{
  "num_attention_heads": 11,
  "num_key_value_heads": 11,
  "norm": "rmsnorm",
  "norm_eps": 1e-05,
  "rope_fraction": 0.25,
  "init_std_o": 0.00427,
  "init_std_down": 0.00214,
  "init_mimetic": 0.5,
  "learning_rate": 0.000624,
  "max_grad_norm": 0.5,
  "schedule": "wsd",
  "decay_shape": "linear",
  "doc_mask": true
}
MLP neurons of a small language model. Each row is named by its layer, matrix (down: output weights) and neuron, and shows model dimensions 549-644. Each number is 500 + 50 x the weight over its row's rms, rounded and kept within 0 to 999. Numbers have three digits each.
A block is one neuron, or neurons of one layer that tend to fire together. After each block is what it responds to, as a language model described it from the Wikipedia text at the highest values.

L5.down2249:513482536510503563547565483456538516510461414588564449519465568475514556562494480462508560515537548533566512552493503498609605534403486510510561539508478507510463469508520456504537438511577405493561514504544486579472493527557464445479521523542604497522534538553652548506514506476534497464
Description: Empty table cells and it. Fires on empty or dash-filled wiki table cells between pipes and on separators such as ; or : in lists, and on it/its for a named thing.

L5.down444:481570547523488390512509536479510519431452485501426433498520561523519581477436472504535558519493540569421541514450439556470553484553539469579476466435526519469529489538468478537427606518473545557563519556460434519525505478470576480587447465507542499403592476603548521473489559523461545483
Description: Pre-adjective modifier slot. Adverb endings (-ly, -ally), degree words like very, more, still, and commas or "and" linking stacked adjectives, each just before an adjective or participle, e.g. fatally shot, free and open-source.

L5.down130:525616445506558522466511586496431475435479462665564463493441435480521503501544533450502498543574553569449403482515481455481497539561503477521492607601495517563495472521509471510495429505484555537436516471405481463563448510374500389503493434451467482420462483527444551555635462506415472404
Description: Mid-name word joiners. Apostrophes, hyphens and short pieces such as on, at, in that continue inside a proper name, e.g. Eminem's, Pirie-Gordon, Baton, Elon.

L7.down33:484539556418457418582498479470582481463581452490437459457509481549510500361533478487543444543469484555488510557420557460471590437518456547480512389477515511501456543436537468549510534472518465487391499512530469446510522461522578432529482455560487520511536508506459546437489471479502489443
L7.down148:480500499504388419507473354421432401558496468464498549512535601544503515461508500506565471560528505449498480464484542457490476461549521586525441553502519456522444473442498471558552555528505491459586476459447420502575565477541475429482556550467437443537491562585461542531514462464495447495
L7.down344:449528589461544483512509543470507550505626456523532450562462446526388458414513502468476483538477529452540549568449565431473548545601503452467511462475424377567418475510547449491518562497505494555535503545545463470566428490495505469535439454550398453521480593481511485575522470431472437428
L7.down378:499484493447442557498632434563492489436528586465573450464467541464532422509437460445519535513559561472535489550389543518401502545503495503399523501469459512530458513439545488484480448533460399395483393506503491554523502435489434487478487529355556460549452558477521471578503489462509460450
L7.down964:559501529608546496512480536540493516458512577497549527597590492461512529521481504528509517505511605505584495428622576552582578486481511460626469497522475503454564532522442409456501549558562511485479506567458486508484465586443465444564500532524545500566434492571633447513391527532459560472
L7.down1192:538403497486481473532527449543572534476541433387435472593554461589480519448490454513445474478353495486472476530528516661486521530594487503520492393529450457565551520542467570478560502487577497428431569569544515522537474624496585629380427473470591511500462536578502502477539472494521535496
L7.down1215:522457520481500591520448554466492451565476501600500475447590480452465468525468474543407535515527508471545525460547588473446468559488535548410501542523452480521419452599538511452560459573500410539508528555512550487479534522514492526493404378489537490467571493559442503540509428558560504452
L7.down1219:565531509434561489491531536468506518516553534555547529538495473484443438450459524490549435422517494474456502493480572526460588532482421525510465424496497467406513477475439518543480508479529539535557519454531482539572547505546451514510399523487482537496544475511489480506513504509507535454
L7.down1292:536561533480359417523509480431453500549443659491497413483534460495533481553443434512538505598540576567529422455581419428416547504449346507521490487535582548548492475467521561465455536396567495523509510460477498661587474472567437512559533501365599432411479484554439454436487523476553593487
L7.down1367:441557557537498543585519598518430569491392504430471490492495488533497475476496456455535440457496526493574555457519444555403499552565472479476566488479489522439470533541470662452571501426498495519576523538568456520453465469467448464515452456600587499546496527494461534481496539529401536427
L7.down1681:458517572505466435599486444517577470487545442473447463532498542546453498382530480561531533494413476490500521527467480474445563509447462505438475359496511493502463569424508473503523541536489471503455426551487437451501478489455591487453477459503529527513511475505466542418465507481473546511
L7.down1916:490539594499513557540545474421498545535475585470577523482484472490422493432527554471528465511560546489420538541477498483442596538479471475446555528433462490536485527539489492489518315505471412568439511528558456489593455535476553542579564450498537547425460482616491490422499402545487529450
L7.down2522:385531477469484547444532491399465433541507506563472523462465416484475434473492535494536512503515517488507527469595519518522590423536452521479539436508479512491502548466378608389567488460520510474486495445452558552427440500537460513543382493548426463553558424482446511456504430478496487455
L7.down2525:509596545422540518556613482564589556488645425456518521531461506557463452460540503525502476460472458467453453582468595451451507537457585518448486470456463473503519516469559394559486583577550498501381523425514399444409559500489563459493427510556400530584510540500464403510488520512498577434
L7.down2548:496451462527550447454483582375520604423499494483454455442514528529568568541476616525476577488474608521453444502444546472458542453500551540539461550473534543582431479530528473489457530473550463526470520496464507466427625573512475504627556562485423473472526564464509513440432480484465460490
L7.down2557:454545459523516528443456576440540428477508593567527488522507470496519396498423527548551417469500521519541547473578485495425544441517492536549592587642539463472505508546475540386465460500414476527499582562511484446455398516407544457469408561519519493411386418544509554566456519620453468491
Description: Transitive verb endings. Final pieces of verbs that take a direct object, often after "to" or a prefix, such as affec-ts, up-lift, with-drawing, before "the" or "their".

L4.down1353:507528526601483424357493501496484457406513454487578474449610529433567479390466471530534437436502430470460478548528499511548567523474531521571503532513555493505469552574520466463497426479574503531556425509551515480397545540449417481442503409491447497445530488505456582531456564546505519591
L4.down1878:413500503354485502514480532584510543451476408514491437534472542542479492524452530493519534498486402538552542582552476497434470468517559458481550456536482547507549500465471446537472401435532492606439515491466445545507480587475562583469487551508563444537588514436583494527519568478577506511
L4.down2514:468550445461441559485516529526474477455529452567458564471367535450523386500467601504491477491478460492537528477504462527528480479462481504518471586467558469527482457466520469522425482447417448577402459582528486416494478407486533511485593536494470509466486511477516448572429471531567545548
L4.down2709:499511562477535420492512585455511562443455459480464501488444518501495478469519500568512466382539404539591487478477456435520460449497441526467413456517483459418468529471451522464444476480444510396488546464544467427530495439483519528446540486429438513465563518453470454405513480573441514522
Description: St. abbreviation period. The period after "St" in Saint place and institution names, as in St. Louis and St. Augustine; more weakly, endings or commas after proper place names.

L4.down851:565511480463508534435550480469455550508502468458545536508529406436560502551526491476523526539643538475538451465489490558548456534556531491474488471512507492495559465475441549561422511468387566588490483495406574535504502529461475546544509547485495465445508569510486489485431404525564555575
L4.down1025:486590554568513538457617566520484524484437420505472519538492414543540495623529566565455562436446488512465432537463478478540486525627477440453591620552498570465566451412383472575480497579516577337561508500492400482438483518466474499589445539466507497456451515582552435452581507469434510469
L4.down1363:500493372426509551360466412525477473437470520478662503519540379474573487632451455539571494416511585442488514486442460530590503536569461507456539472491536406437337571508461591472420545550524381426464515499454570463493462476461501465445483502456507493452553511546586355488512452613471455548
L4.down1603:478459466543568471586545582577518565558478481493497549464542574505490501616559476435491556532550489505447528478427470491422503479544394455518503465460459559498562522550540468539484476556437452499572419501492410495567456443487590540540546451514526529436479556456453441519509443395426443523
Description: Modifier completion before a head. The last piece of a modifier that awaits its head: -ly adverb endings (poorly, similarly, popularly), "and"/"or" joining paired modifiers, and nationality adjectives (German, British).

L5.down2008:490435547474483514449559548600416523502548461465544443540487504479527522566564502482486499536597436496496547440443448477523438475495525519480525516513533505517444553397513484496430493516425416522469535450500546415484528406441483550522433542529507434531470473438506410528569557436508487411
Description: Heading ends, dangling hyphens. Closing == or === of wiki section headings (==History==, ==Personal life==), hyphens in suspended compounds (Cretaceous- and, homo- or), and only after not.

L7.down283:505485512567480484520514486483434596398512532509453511525473428561372562401451478472450531475523549455564572477521517475522443558468501503530430501463535524511510428549517439480428495485587500386527452587495547410501503516423451457462402503460574399508533515504549507523505522539504472504
L7.down1038:486475489528452541521512510533515478526489503489438455467509491414538501510428478515516527465514503528538500431556470456448418553489504541401504480507501615548529517497506553568537536405470562506464452457468546549472541446474521521444500459516486509453438488533536507486450435506502559478
L7.down1057:555500395479456516469526491530548491522581472482522547581471467552470473425499555504523609555496485684496448481504490505624467551507444573454481454585463533530525485398497500447476552520516461483524540513480485556601460465523511480508529402482462534449500509536488541476479431477496493474
L7.down1220:482413485564654494505463460503498571513558411380535499534484581558524507534623476512512493442412519551492487489475491533545498551569486447546537527453465582628536575492453520473584516469445574573552443475501445533468469506408580478519452528581503472476502513443420385494399501436454524477
L7.down1276:485429423519510454534448482513608438552489523463560539546545456548461509499483435549492519475495429559450482596481443444522574596493427593392508472421517521536418563480358476525476480475518483553483526458538482467494483470495563469496478488536570498417500470554546477477531444443433488452
L7.down1457:425418491484530524500494453439563459494560434475490557522515527517443489504516512552468499475556568422489551436488476461588518557560488454510530411500501457356504475456480524548460488420475554498537454527506427492472378474515497418464444521515525492454472456507540474466497457417580538489
L7.down1651:513371437547534557503539558498574496447551399541493378526512449465463530491524472488472436535423519443482536528411471543426497529481473537468533546459508515500459513541579551529496502544455448508440487567520495489608447503534411465467451575517560455464595571586603538443465461504478486555
L7.down1783:537500486516446523429498466499489505499395523585495392369501497578530414591531543599464446434493477540539505514480564436524503536512510498428566473560511528530506512438522392500459504562447493433539516542460476432466522543505497402521437474449634495464473457518597519430473506467537512527
L7.down1894:489604461572569492533416465537543502484524432623546443440480492498443559467505591486505432472555508618507476539494499528468492497550474426441613420530492518492538514534573540475496454524521518426535545437502570461469486556591490495500591470506550473528513563570536509545464471438567532496
L7.down2248:464563521487538483444487587405466550430463549471421436405466509477465446441460540527449555557520510498427512440530510426487534508412526436548486574479467555427468512465570456482474484517468570523552412536471448423436492537446508531478559515553521489459513499437442518504525524507540475526
L7.down2282:498447444387449552414519451514474483496498483590377500433497567490538419511496455612445466538471364520493536543508444498464570540532505398515499473528411509487498482510450514537437546572501489415384558518468476456443473470549514489467413523468492533483393459531516462458536414475543480462
L7.down2293:575482512531492444352418465487583523432491419507522430504455486436398489362437547523527479507519525434513472421488537506553499498541506531517639498524538529465493457459517487466500472496544485574552494585410518488469500425413476524510403493475429561448415598541492452486509539566510540557
L7.down2301:406494543488601586462521466502501534442410527467459486517488529468405439481497522515512432490462511501491472610477476479562538528522470523424575508489559540536516517489438479445541469454473429474472580506534512524532455444604518540513449487569505561492467436424501499480447513412489502405
L7.down2348:540468447521559452528483543418476483418479520627512500448454411480483539405432484517515526496546403463504539512511497450607469518506603463434520553471529494477508502598456501450527482478505551402574495592528496504466508475339529438423404604601532554481500449480543484453538533607462478443
L7.down2351:393454475484554450553492525461468587548552532497495412502542513556550496510606446556546452480492544463500372463543526447501524500502424546498505534412559499507451473460461559620480534474484518513490455441492505469539609488518511493498454493637506467492424527506522570481496542511424565496
L7.down2570:490446446485437512448447505491634501539395449420527464441529553492539508439549547468513502502552479540461497523499466508588490526432440552477518509506542581519471476421468567489482518541495508547501530473520505466507468489549493479433383536513477531523514416385563433438525458420570557531
Description: Possessive apostrophe after names. Apostrophes opening a possessive "'s" after a proper name or noun (Presley's, Gladstone's), plus hyphens in compounds like al-Zenki, state-owned.

L4.down842:416545437566513409532566494488470455395476419507630491481511492492525458436450530465522446558600515514536383468453469530510507381499594506435498535554438573590533489395508477542572478541465548532440495437510490517439506504536466502514443470532502512503457460486435583512532556424496463356
L4.down1614:459471463496480507547642489537540548494561369505479470379527536469499494517538541436570513447485539532413537517560664396450521423518495430483474417444449505488571490413553567488522536514552436514513466426535455498475512434540531477476495531468457535510468520466542518519442530506492482478
L4.down1983:508468528440486444633440537494486552408534494433476542505495461566429557572557480454527430501438551538452507543496580439525517447431471505536546599520574548409541555448521467451496462501447480518381522521545508503521501489498576480498462469457495499566581530416542562542426476469511462392
L4.down2799:410573526536455508610468442503642586467534432500494501527547509578415452504537509495516553531440560528473546574483629382447545418474477414508491491426476499514554492482472483464609532486522526543462396553492440488546515511415628489491499484527443507637457483554496404460443492491485487484
Description: Transitive heads awaiting objects. Words that take a following noun-phrase object, chiefly gerunds or infinitives (implementing, obtain, increase) and prepositions like of or for, plus months before years.

L7.down105:519527547476467474548461534561517422479567470505551543463510527588525410464467440467375422578544471608450573573499598429502503441582504515495520456497500482558424511473476477474466501413574622557542423457519492511443437510483420438530437543581536534520533522432559485448602471456543552462
L7.down330:561497553559508505434438544547514472479464416453398498503518490452547398456510507498432509547442534534633561466476528505506566428490516462520462497543510499427514490553520376516508423492454483576559507461521498449483483471465503522567532535550480504511487555569457458480509523528483472565
L7.down340:505486421544539512439504417641503483476464569491502500508493521529438517498476555601455442452509467473544570496505574485485497486479503538544551452557533441555462567436544428583580544434410516402555548483464544520543565446393486491429427548522444590501554506449553524435527511459502472537
L7.down370:420471434474547502565480552506485421484551449495582569478507529466513493540565498567454514562518503631413523535520554508450538422558482500589453552487516500486545448507504580586572550458543480472486447561469481584478472490517414533591393562558506446576545508483517533515551468547599514535
L7.down516:440515543590533526446493512473502484504472526424497441529503491548465418467479450431467557516532420370516540532526538373573620445536480471492500353595515469440503548433596488449428437442414524474420499500592452452469488560467432504462519454557479558468458493492550594441540430516452529415
L7.down678:503491543539512467529531606476473504419541528577472566453469510507432421580499549448366457537531483534429468519508628416563465481448447448500506587562512535549551520478594386442581552525523511454475459497556514559547457572498495518449460506489496450584526522413486498500550381500560485450
L7.down1035:462591514535550541521508558475441530539509495572494510533485525535471428513493476450492534531532613538496564465579515489401565409557427478601468481473443494544478508573494518517454533517509566527525484480407517576436530503557447463550384574541580575620446528589489538528464429510539495728
L7.down1922:440505505486577523454450474533571448540551561473523592583462453530534450537486474516426440390429492588381557620521556495488523381461490583543534576480529483464528546491475471505469538411494472490496535567491456515541395358465429494525407436568430552452485441497424552533556469513477509493
L7.down2008:529571368510488548498416495510476564545425527503432511484476476505486517403488447606527462527524451477471474501502453498447485498458509440580568574479431551518581497546493469488436568431634544497546533512471458599453501547573569509483553456485532560469512471526527492507407499618436473479
L7.down2031:408527469486472570452453520474448407464465467433537635543474505469511573443529483510513534475529558461499397507526588486443542446420490568610484552522476555471406464465491528498391464500464542534464473421517569564538487554450449540432514511523488508518527535549529526514483526541498561493
L7.down2065:522461537528536527581499513506423497483539502574457541515397530517548494572431407532539520592519428499410578495447515599451427502454522515541599526466551499413491545573508537443449457516512469514477636508569480562587480464398523474526328502491543553479538496448448508454498428550503470547
L7.down2096:469502575519523527553468576445471461525482473482572549475449472446567414496517384425457454599508508562448523521579582472474485421477477457545514546451541481507475511469499450531476559497452590485493455460502441562570507481457416520482422563577489559477458520363498488551549453489578428554
L7.down2476:440441553449475415528538463556455507456399480534526565459442413521538550539494467442476469464613541423477546454523579526471465554517523538504518429500625555511540505528551516415437417448509477466442496508471544504483489531533400388542419431453576407554434484495515500479569530517519513548
L7.down2486:479433558419531439513501543513468445470562592520518452467548492573420552386441492535431514511432533473494443599556577539542589471527439499550498460584477528565576458486539525506421499589505581538532406461509481536501537570517459543511461502498451485474516453446416432424493529483453529424
L7.down2499:462499541467566459473540566566526488554435451568474510518494495549588467550503556520522620432609621368470523443475518576513464491496500498519569473528523520592522473436543468413452425496513489582454532509610436446506420473515590453510396544677543419495527485458450543512516461475495531483
L7.down2730:401498551480536436452526463471425475535395379491397509506402567426531516475471505393454545572468535472497493506530541437516534467483539563559620478398445563499497458511424452582436560450552450447501462516532500493486509557453486434495549555617452474525494596497540368442550468566560510465
Description: Place-name continuation points. Mostly the comma after a city name, anticipating the state or country, as in Richmond, Virginia and Greenville, South Carolina; weaker on hyphens in compass compounds (north-eastern) and other points inside names.

L7.down558:477531501456557523542471517461487499602489544417535483449455561477604461440546500553461522495474545473533502546470551480548581493547462503480557429538417553450477565508476533444504512534485516559463603546452525404428449552393568496614520491560517464492404441487536433517523468560482448536
L7.down595:477503421557473542518509461515532528546506440449469512566551427434517519460503468473528574576386446511500493516489548500455521589410479469569547452466475411505584526555448541520534520548520493442532523449499422514491522602471514543451571448530474489538457474531432552419550429533511599526
L7.down783:487540534517483520520457486462527435502538571429454475538570576398491486569464500575585472526508432525443517507493483513511536450553540480439543506504469496450479524505427562499491515501529458516443568536516497474462476413400521448513432522432557524441519515556543580514539465479488514518
L7.down801:452523489556521519500497552484465530442422605476485514521465445535508526545548417440535401571453589482509418513416544530459607468535572522524518488479519487456526536521530416527456519514490475488501564452503543448463544527488528515459568488531460507473446504503470531480552620509458620477
L7.down1055:444497409555505553551515506494556449577430643477507513553419512507532530531480494477560481528485494527474501486537533517583514593558462397467546530467490504552439561492556533496434539488537530514501530435490430483558503423559477457544492555502489422505459495490467456525529477421449512493
L7.down1208:507470421507524547459431464466495455553494408450500499530480429508556439466475544529503525529440390470575470560510539468488451514514521535547514561548432498531373569523512495507574523528429494482545369548541393469492462546485447455458552446462408483495472445573528409460476466445558515436
L7.down1314:546516513459558526564477489519454547627551464492551536468472551540452523540504435411536490475555474556474543559520458504468521531545480451496467553531497552412490498465464556465444515572452421480506573541511450493537470476448502551579369481615543554415604489486496530540473600518556523526
L7.down1417:489479529504516481532505548475520562523534453536473436523545467451487462504486492500543528545482484487498479472535478563489537474528521498448523505497538471531516423534514546566497565495570517501602521517472458427494500434498506471427494547501536490526527469522596514563486508486537535491
L7.down1558:507532549443507514494488455459445443508567509520531448548516528626490463538341565543493545598463444481532502491442548386506530446433509508457512552475482450504496508441497508577500524461460364523502498482487423512544470491475507455534519484486447516448519557519551517478445539425519344512
L7.down1878:631535560534436469411540444524519512504574372439439483548624462493573530473580419427525539475526388462538429477529529543436475473485519533454466484437540500522473504614538436496566553442514503469517517425524510512540489600481592505574512397539519551632492551518444538449539514475446552477
L7.down1881:564583533516512576459486471508497490461527624473538542491483580536566425504462464430480454483529487493483463532538523490547496474514490531541447431495450474489531514492489497592519512447536441450488538448525444534523537474556535486535426483392449645478503557557484499543521477464428506556
L7.down2033:461489497508516506477511532451430554555536407506444505500464508462544479405489473491498557480465549544513467541569451618487483449493437450475501447406437480488482569477437502496497509608508430479465546480464546487531475489549589506541437490501549525465497565537389465472454546516525591513
L7.down2044:563520576365487531403463511469456458556562530482466459523474583544550673487452458421573562443518458547453526478542376461615522426527537528518414464414518514479526462511447468539511485539497476524573523514536503524533425499538584524485421485572522541481525479430534510614567500530453543513
L7.down2306:568463459468607542569459439407435574562561480508465523499514521503428550537470485401513516494522456486455475472553470574528564576525357416558522559519460489501505483539491544509474521487520500492500529523471527519415448524540523541482499452515486528498602570521464452603406554539556485559
L7.down2764:472464549504536519529464521493450504494457457444497548571436548505538404475560493454488447472545607510528510529405454543416511539552443536475491519439527363516524458480616554491609503516496544475485518525485562482382393596462480504531592496479512458534625553449401456520410469523526592571
L7.down2782:594529417509499566396496529510489471627519593421393443559507686491482475488565449512516451489575573535491422614559416516460465439550407479567552481533499452484435514483555556559519502373519448503511468503435551581510426432566461483543410491521453519501509546478459487503540489518540476541
Description: Degree and manner modifiers. Adverbs and comparison words just before an adjective, participle or complement, often after is/was, such as richly, more, most, as and so-.

L5.down2511:508524483439421464524433420561614484573535515501511511527561578539450497529456497548538420501344520478528447581480526461441524513501428565485534481437447494528492542514459506497581610483516513515511522554597526541556546566464562448510541426617500550448508585582414560501440518501516438509
Description: Transitive verb ends. Final piece of a transitive verb right before its direct object, often after "to", such as reve-al, det-ect, purchase, deliv-er; sometimes "more" or "of" before a noun phrase.

L5.down321:543511558482514445493533446507511505515561544404553494435458490545453448378495576476500595467516472574489527497534589437489544475482456546557468386507476525480509531453515498435536544473431452535572474392545506510569500486461486418505541488485372631452590461607486555502505477449526498510
Description: Place-name connectors and pieces. Tokens in the middle of place and institution names: the comma between city and state (Duluth, Minnesota), "of" in District of Vermont, and inner word pieces like Dü-ss-eldorf.

L4.down452:466568564485532540481504417534443522553559442510441374534585469485483434644484581531511534470439437585545575442575513517476489429551468493391524533553533502540527487478451516415426515524567514477483511508480550532483477495482495596483531521515404436485588631567553515622443537463544454434
L4.down755:463558525531545513473518553496569497464583455519374439529485450469538420585533562393417431516463484518456523443523515552402456467412508565505396536539481498522519473579454521485521596444432494604606559532491482524491499450530552523516609460446451507480609565532552513500448499460415509494
L4.down1880:435523554433405563544484478487460450477532532569470533512536562548543440520525520512526527497452499502484535523494462518456512440552545479481478428527442676531433472533476552460594499471505516437484463502509544607494493479551484598528545429466625490423584504466530529477558469455528472412
L4.down2753:410462423519532471521600600453477544397544530556484488480506463506579473561506631564474479465558466512412526471561463543492509566474572509428607467483547526414349490542481631566508482446574462578573637512497571456407490515485565443569577556509531433496521559528512488527465481510433488555
Description: Section heading closers. Closing equals signs that end a wiki section heading, such as == Side effects ==, ===Opioid===, also rarely that or before after a clause.

L7.down138:340508384473468475537505519545452536520442624449524509508458522574558436552524504495521513474467569567491511485511459471598487455471505432503472514523561596334452536574464453525484530403392509515516536426516455466444514536494441520468489477494561460437511571438435426479586530389544525519
L7.down392:503486451521453611557422442499608439505487444449433510523521509502465381379442481432447491514523479566525469422507463428527454560492479505461576462477461433416499512394504535490541514502478481481528485589518554536517458493454567473469391440567491424477456380540504491367522435511450532486
L7.down459:567478492499545524585569503465531439534483562443507487550495384547466505574463625442590484466537492547460449440522496568447541535439430438547580550463458532523513579483511480507480492527478391498492434413498474513563484510505460503499572415476466540529486439506526446544468485512446513470
L7.down467:520494512560441487469514473589433472432388469566512478491487538576537502463470467569386502547427489479586478481483498509495480513477546567546524555562448507468512506459478544458436489409541562450505577520433512504486442574460533459426544538458515446486460452574570535495611589493554487489
L7.down500:415532519514502581525415473654505457459545554521533433528466545463412498490525460428554471406480471586381504498487509495602449496474670466551454529499487474463497570430441530472489485502536553504472406525504409455638514499514465486358463515604542431451549503472446418585536473419608532502
L7.down519:511574564439535577470518473556474506371458508479578505539479464599522581533518507516443478498593463502533588569578555535494476520507538507546512559406525528387507430548556459589455509498614543477491531532475595508451444466464529507475410498518509481453504534510559530552544558571571549602
L7.down740:556521498571443495524475514536474453420540486494569415566435576450534521484472462545471478374457551513647554513453534530497542488461471502485411518473533594551515533416522516456503486524477482443478522570538535522409530619493436623520562554524471425489446564465508549512527438543434535555
L7.down834:484491482483532469481515506493506492501484489516483475520509500524499548478485504498459487509454508498527482500495512479512487497596467474480502487499525489498492479491507514544511532503497508504609492456487508495471486495538557528487514501450515506468480509477486525505511477486511501496
L7.down971:478500481494529495515459463513425521459522561443463558560430621506554454532409610547538457441553433528547460465494531529510494558476462453502649442512557484482506475412430490489550547465493419613498487473565468521564493459490435462516550530504343520427447561478507573481469477483589583449
L7.down1113:527371487518566454539505579495447510430497550586479498474529531490568596586392499563508510508570519525584483562486549487520429575560587566500419494551522499594377481549512502523519490443524468460502549493483503525509413476524468521522411442463461471435473563472517465532490556577527544398
L7.down1146:484492477479502513555547449516441408503458538521426525500521530542511438511413558459547462488440500467497511540468481543477474616504471534511537593419506424434414489478469489467432557475549524422528542528495498565512402517572560471472475521461519487491507508465538508456549414557418552454
L7.down1603:445513560561495461521527597536440574519498499535557532560428470497527518435540603505415537500469520533438582480547438589454458489484527488437505485407451520459507492452427530462477489548500536527418509518535540367552429472512474580448586503498629569509428540497504413557527488530473480497
L7.down2075:494444460413449486436562496629374468490401508523491426516484492435463433471453580495592582479428445466497444533471467512522428467410583476445528493522480457584495459491607532432522544551506598511510532460517516526492563540473519532383472542516489452506522503423515538408500464460509529482
L7.down2379:444500588519470523434616467563464441447621472488475439478430573497477533451521463403478539477544456486538504475583543496531375465478510484522437465523526473558588508520474484476502470530507494554560491508473469471511606437562589492522485527525462461485473536514391421488519481569622485499
L7.down2530:540538540558486475495574540532410447515446479440524509565475511534494500468506464492461501507408554519503493446458450504498433515467550452516500474451499446543482545400458549431564484544521541546505557527556533441593521518513498436542508531440593470505472520483488440491523486490535469447
L7.down2610:499500523507515454475489508486450481498500467488463469503548479487493508462517490491465509488454528518531482480500522490538475495568473474499509470497526488546538483484508494519509508492463514501573466453499510532529512463490548503477551478439523488487467472486460515493460496473486500506
Description: Section heading closers. Closing == or === marks that end Wikipedia section headings such as Early life, History or Reception, plus some line breaks ending list entries.